Weights of a small GPT-style language model, trained from scratch on English Wikipedia: MLP 512 SwiGLU.
MLP neurons of a small language model. Each row is named by its layer, matrix (gate and up: input weights) and neuron, and shows model dimensions 160-255. Each number is 200 + 40 x the weight over its row's rms, rounded and kept within 0 to 999. A neuron's up and down rows have the sign that makes its largest values positive.
Before each neuron's rows, "fires after" lists the tokens most often just before its 100 highest values on Wikipedia text that the model never trained on. A number after a token or word is its count.

fires after: " the" 23, " in" 9, " to" 8, " from" 6, " for" 5
L4.gate220,166,253,164,136,150,187,249,209,217,203,180,223,166,155,196,300,239,200,192,188,226,193,219,204,218,151,259,243,226,258,258,186,270,189,259,241,174,234,175,183,150,210,204,206,212,161,196,256,128,212,148,211,159,127,155,132,217,171,149,205,259,249,188,148,142,190,166,228,224,171,240,190,209,318,181,184,157,204,202,214,191,271,179,232,135,239,230,225,243,163,231,249,215,281,126,201
L4.up220,204,216,146,156,227,245,276,267,242,156,207,218,200,255,224,168,260,222,141,180,264,198,170,245,203,151,243,208,266,193,178,192,103,208,212,198,192,176,274,224,188,261,196,211,208,170,193,189,215,220,200,202,150,211,173,217,201,199,111,214,208,212,127,193,110,206,116,227,198,208,186,125,197,197,188,228,208,194,188,199,267,154,227,238,266,217,158,183,155,188,257,258,196,286,143,253

fires after: "\n\n" 67, "=" 20, " =" 6
L8.gate456,219,320,145,201,182,260,233,205,184,220,172,166,193,163,228,233,191,195,219,259,220,154,212,89,205,191,225,229,239,290,139,178,189,247,196,240,173,198,224,168,247,200,151,153,258,326,191,178,175,194,201,239,127,191,189,210,144,201,282,137,166,218,222,217,227,272,138,248,213,193,210,176,279,218,202,210,224,215,203,225,224,219,224,294,201,124,224,244,207,197,183,226,148,129,137,175
L8.up456,232,143,123,151,211,230,291,118,241,229,143,208,218,154,214,179,188,205,243,207,214,195,193,189,257,215,178,197,171,211,209,207,174,272,166,176,255,196,216,209,216,181,251,197,289,218,194,203,210,220,206,185,136,138,231,237,231,193,207,157,184,257,202,196,258,198,205,162,220,170,208,238,94,231,155,285,263,187,186,159,294,180,210,267,201,192,149,288,120,194,165,245,196,200,186,185

fires after: "\n\n" 36, " the" 17, "te" 4, " Synonyms" 4, " election" 4
L5.gate228,225,183,193,197,203,200,162,234,262,166,263,208,264,219,220,292,183,191,172,261,215,147,202,127,206,251,147,261,159,208,196,191,180,199,211,178,191,164,201,237,253,293,179,124,267,198,237,196,115,191,168,196,199,195,276,213,164,186,210,207,188,170,217,196,248,264,209,142,281,223,202,246,190,203,179,203,163,216,190,234,205,186,249,163,189,153,206,173,221,232,234,165,213,242,152,232
L5.up228,234,214,178,237,234,246,218,235,227,186,289,235,242,152,271,272,239,210,170,240,229,206,230,187,136,197,260,283,140,198,175,143,229,243,290,207,226,234,194,168,165,149,217,160,249,201,264,174,175,233,161,193,141,223,216,250,159,143,272,207,261,202,154,251,287,192,217,145,245,199,163,186,223,231,239,214,177,156,236,177,258,206,263,217,205,178,214,150,248,238,174,106,238,202,230,210

fires after: "." 21, " (" 20, ":" 11, " of" 6, " |" 6, "," 5
L12.gate56,216,231,224,162,230,198,120,252,196,202,205,164,177,173,201,202,138,240,157,209,225,158,153,115,239,169,214,144,297,196,136,320,189,227,215,182,229,260,199,178,213,135,258,164,139,187,177,212,233,193,223,190,287,228,243,267,177,311,270,226,183,127,172,166,145,209,248,201,159,215,214,196,211,185,189,236,161,172,233,284,208,194,253,157,196,237,257,274,151,138,193,168,190,182,204,243
L12.up56,221,231,248,250,210,151,262,222,228,109,186,287,240,195,186,229,168,260,209,272,199,249,166,149,226,184,158,190,278,213,192,166,214,230,202,236,210,170,234,252,155,175,194,180,161,196,196,158,267,235,184,146,217,186,146,188,159,226,101,188,110,148,132,231,192,230,200,226,234,193,184,161,169,182,189,184,222,160,210,255,145,184,85,141,162,232,211,217,164,227,186,133,201,136,162,140

fires after: "|" 48, "\n" 18, "." 13, "," 11, "\n\n" 5
L4.gate287,204,210,218,168,153,200,224,145,191,223,263,203,249,213,224,206,190,239,209,191,206,70,192,212,208,131,203,203,215,165,260,226,123,202,193,150,233,266,187,189,216,146,216,299,190,220,195,220,164,148,157,182,249,147,263,257,284,138,135,195,160,190,217,160,190,209,224,219,174,154,191,213,192,155,174,231,265,206,152,169,254,147,221,176,160,182,196,194,271,104,186,252,194,222,194,248
L4.up287,213,192,251,168,113,252,170,171,156,152,190,132,207,154,268,255,217,262,170,246,150,100,225,212,194,140,184,204,182,185,300,233,153,191,140,137,188,240,173,246,163,179,213,267,228,213,252,228,170,234,119,146,173,129,199,198,243,168,141,208,227,120,254,201,158,182,223,248,152,198,169,218,195,218,203,197,123,239,173,150,218,154,210,113,157,196,223,186,263,173,161,216,239,238,154,168

fires after: "," 42, " C" 7, "." 7, " the" 6, " \"" 4
L6.gate375,163,222,159,167,162,238,262,136,246,221,215,140,214,222,254,202,194,136,218,191,175,211,178,193,197,123,183,161,242,170,238,175,129,259,203,178,231,188,241,160,210,218,240,271,200,165,202,254,194,148,150,215,177,218,215,223,177,214,212,165,230,246,191,193,256,236,257,224,196,322,212,212,220,174,237,187,227,256,224,150,181,156,183,202,142,226,159,198,247,208,228,173,238,219,213,266
L6.up375,189,249,239,178,205,217,202,149,223,222,156,185,195,187,187,230,181,217,153,234,199,292,225,173,278,188,215,268,200,240,148,256,222,159,280,132,230,284,216,210,210,200,98,227,150,176,246,211,171,177,159,197,182,121,257,167,215,200,178,204,243,249,217,239,214,198,178,268,154,218,166,230,234,241,198,194,89,199,173,251,246,214,172,258,157,255,115,244,171,205,177,247,225,223,161,190

fires after: "'" 19, " the" 14, " The" 11, " of" 10
L8.gate329,212,226,245,180,221,189,190,246,259,123,252,204,130,111,213,211,141,138,214,226,263,219,236,219,168,160,186,214,198,182,235,191,253,219,224,222,228,249,186,235,243,187,241,198,218,197,163,156,163,199,250,326,216,250,263,154,150,219,243,169,212,202,109,243,207,211,209,236,191,246,166,147,157,110,257,186,246,195,166,232,251,240,261,187,236,156,178,256,208,227,240,208,158,148,187,184
L8.up329,237,163,102,172,187,169,242,185,226,228,274,132,242,275,215,156,313,161,241,224,122,190,199,225,292,170,208,220,175,199,182,152,230,182,238,247,194,171,227,207,157,189,134,231,219,221,200,198,201,245,148,229,217,229,181,172,204,199,130,293,207,170,179,235,197,223,196,218,195,146,244,177,215,196,252,175,155,220,176,113,211,165,160,193,215,207,182,241,209,211,201,180,255,207,201,166

fires after: "." 44, "\n\n" 6, "S" 4
L4.gate496,168,198,143,161,190,180,187,208,244,215,181,249,208,158,258,219,224,225,204,227,170,156,227,158,182,193,248,163,241,195,225,233,144,309,101,243,180,217,175,173,182,277,175,187,169,283,167,159,186,173,237,174,249,239,123,194,146,145,242,233,138,144,193,152,198,175,190,241,229,209,191,166,187,245,182,162,123,196,239,210,223,211,145,184,177,253,151,196,219,176,190,208,202,162,174,241
L4.up496,183,255,186,182,160,128,113,211,259,164,182,225,210,140,194,194,138,264,248,186,126,196,162,202,272,170,186,181,263,177,197,205,186,162,252,199,199,234,193,141,193,234,230,157,146,212,202,171,337,158,141,192,221,211,105,210,184,229,227,331,224,224,250,200,190,185,104,182,122,203,226,127,219,214,232,227,262,220,158,151,210,194,161,222,184,203,192,240,165,230,236,180,115,167,238,174

fires after: " the" 70, "it" 4
L8.gate286,145,217,170,155,168,258,222,261,263,177,195,205,199,226,164,237,196,241,287,181,230,180,156,143,133,181,142,211,206,252,175,200,206,145,227,214,230,205,218,248,212,183,215,223,159,237,213,276,112,194,186,184,187,212,270,138,246,159,213,220,192,251,219,190,260,220,186,210,215,212,208,212,177,198,187,153,172,189,220,207,164,215,205,141,214,241,202,200,227,273,224,233,222,204,179,323
L8.up286,184,225,176,114,228,230,257,197,274,275,177,162,208,180,240,257,274,273,199,201,139,180,249,253,177,144,197,127,217,241,172,221,214,202,249,193,194,230,231,190,141,177,174,229,213,213,182,187,168,233,143,191,185,230,259,196,125,188,201,297,190,167,180,193,189,210,221,247,172,216,227,172,185,204,241,207,58,233,192,149,253,150,194,180,265,232,197,201,156,253,270,196,162,177,263,181

fires after: "=" 63, " =" 14, "\n\n" 13, "ography" 4
L8.gate73,281,279,275,156,191,234,276,190,255,291,135,179,247,233,190,219,169,149,224,270,219,185,167,201,227,159,199,220,252,238,231,197,230,196,165,182,188,199,183,181,170,239,282,194,222,249,183,211,181,222,264,240,144,165,197,225,163,192,220,123,150,284,197,131,208,235,254,150,166,169,267,176,165,230,226,276,220,188,203,227,281,173,147,275,179,123,189,210,145,164,208,323,192,185,225,167
L8.up73,287,233,194,191,207,203,256,197,218,262,138,215,219,167,191,229,186,183,200,251,156,253,168,224,188,180,238,256,216,230,226,172,176,253,178,253,173,162,209,113,217,212,163,213,212,231,242,159,177,169,284,176,161,266,225,236,236,203,225,120,170,183,241,181,190,220,178,219,138,155,192,187,211,152,208,199,235,171,263,243,267,188,187,267,191,151,129,195,112,220,164,220,184,222,197,168

fires after: "." 44, "-" 8, ")" 7, ";" 6, " |" 4, "|" 4
L3.gate52,202,204,249,214,253,231,204,252,233,212,240,161,220,238,210,213,237,212,148,228,155,222,315,210,150,136,216,148,263,154,246,208,138,268,199,113,208,194,222,225,211,322,273,177,204,276,257,198,200,236,234,262,171,143,164,217,199,171,192,155,217,161,236,209,209,211,160,225,160,176,224,233,178,237,224,204,149,253,139,222,200,211,171,210,284,204,193,161,207,206,185,129,234,234,168,198
L3.up52,195,220,284,186,151,180,186,176,224,233,214,178,202,207,240,251,143,315,215,181,170,146,235,223,149,171,248,197,256,240,237,244,117,210,166,204,199,274,176,267,253,190,237,202,175,219,107,158,212,224,125,182,242,176,133,251,225,257,180,111,211,189,117,188,230,228,253,220,163,221,224,195,187,157,220,198,214,235,197,198,269,150,229,213,127,247,206,207,161,142,191,225,185,178,155,176

fires after: "." 75
L4.gate331,94,189,178,203,145,200,219,172,219,178,130,198,145,164,211,195,188,155,282,200,215,177,179,217,203,173,147,213,182,203,153,185,213,193,245,238,230,157,160,169,126,176,188,224,256,183,183,234,212,203,158,160,178,191,232,233,240,271,247,160,132,179,145,160,165,179,257,199,190,181,166,263,194,219,151,169,233,251,220,147,173,149,199,258,214,194,169,183,239,150,224,194,310,236,237,162
L4.up331,202,125,189,152,190,116,114,197,237,193,176,195,217,173,228,185,215,219,232,154,135,253,263,163,173,205,211,206,209,189,152,180,182,235,254,221,221,164,186,240,168,199,255,198,184,209,147,198,187,194,154,119,180,151,97,186,288,214,192,189,223,152,274,123,157,209,187,243,208,164,181,226,220,205,205,250,198,227,234,288,213,197,133,223,137,206,187,194,238,120,201,180,166,215,178,168

fires after: "." 54, "," 14
L3.gate415,145,161,228,168,142,260,168,198,245,207,164,174,161,137,158,190,213,236,189,159,193,196,275,180,164,281,215,241,197,208,187,186,234,222,162,152,271,215,163,248,165,209,240,202,198,165,188,206,132,176,261,201,262,194,139,269,146,225,266,160,200,263,166,157,235,189,277,265,227,205,145,256,209,259,183,176,255,184,259,163,256,184,209,211,176,183,202,184,180,191,168,108,204,209,182,185
L3.up415,194,146,225,262,206,126,157,174,227,118,202,215,186,155,156,174,246,213,231,165,207,226,214,204,174,185,125,232,231,230,147,188,271,185,189,167,203,190,219,230,152,225,232,150,283,197,183,216,214,234,250,212,235,208,168,166,204,211,215,146,225,245,218,172,225,155,284,196,277,172,190,265,199,298,232,153,229,194,246,214,260,189,190,185,124,163,188,201,195,187,214,197,282,173,258,258

fires after: "\n\n" 80, "=" 15, " =" 5
L8.gate167,254,295,229,162,214,152,195,175,243,256,169,149,239,146,208,143,177,192,199,198,195,194,187,173,218,252,205,228,260,290,214,189,128,237,171,256,199,233,209,173,270,231,172,140,272,257,205,201,176,185,202,219,128,125,193,246,182,244,214,109,172,240,136,163,243,119,255,218,157,123,194,165,235,194,206,249,231,223,259,185,255,185,163,326,208,105,183,261,194,181,148,200,127,146,185,156
L8.up167,207,281,191,145,235,239,284,214,255,266,167,175,214,158,199,146,202,184,172,229,171,233,271,205,210,275,147,254,201,282,202,182,176,265,155,149,195,154,202,168,242,187,178,185,227,207,222,195,261,161,189,251,144,148,195,233,170,239,215,133,202,270,176,179,255,172,248,203,197,169,219,220,234,202,310,230,220,207,219,200,245,214,184,286,144,139,182,222,214,236,102,181,119,209,152,165

fires after: "\n\n" 55, "\n" 19, "." 18
L3.gate32,100,213,224,153,171,253,203,159,162,136,190,235,180,171,162,271,170,180,223,194,203,186,205,276,192,216,209,239,232,230,165,166,203,162,198,219,160,204,198,168,173,237,185,243,176,177,243,186,194,165,170,130,185,254,202,180,190,124,202,211,155,212,255,181,223,114,182,229,240,157,197,183,210,240,125,187,181,163,202,230,220,136,156,195,185,210,183,252,176,242,240,226,136,148,237,239
L3.up32,131,205,220,164,172,228,184,234,175,201,187,198,250,174,219,272,183,195,191,252,184,175,147,252,187,160,240,173,300,240,227,135,182,173,145,240,175,179,239,227,227,199,252,210,207,206,157,166,244,185,121,176,131,249,176,184,198,113,172,190,205,212,204,152,262,145,146,178,172,220,174,216,192,197,205,172,182,180,240,163,249,78,125,151,186,189,236,240,168,239,129,219,165,138,186,206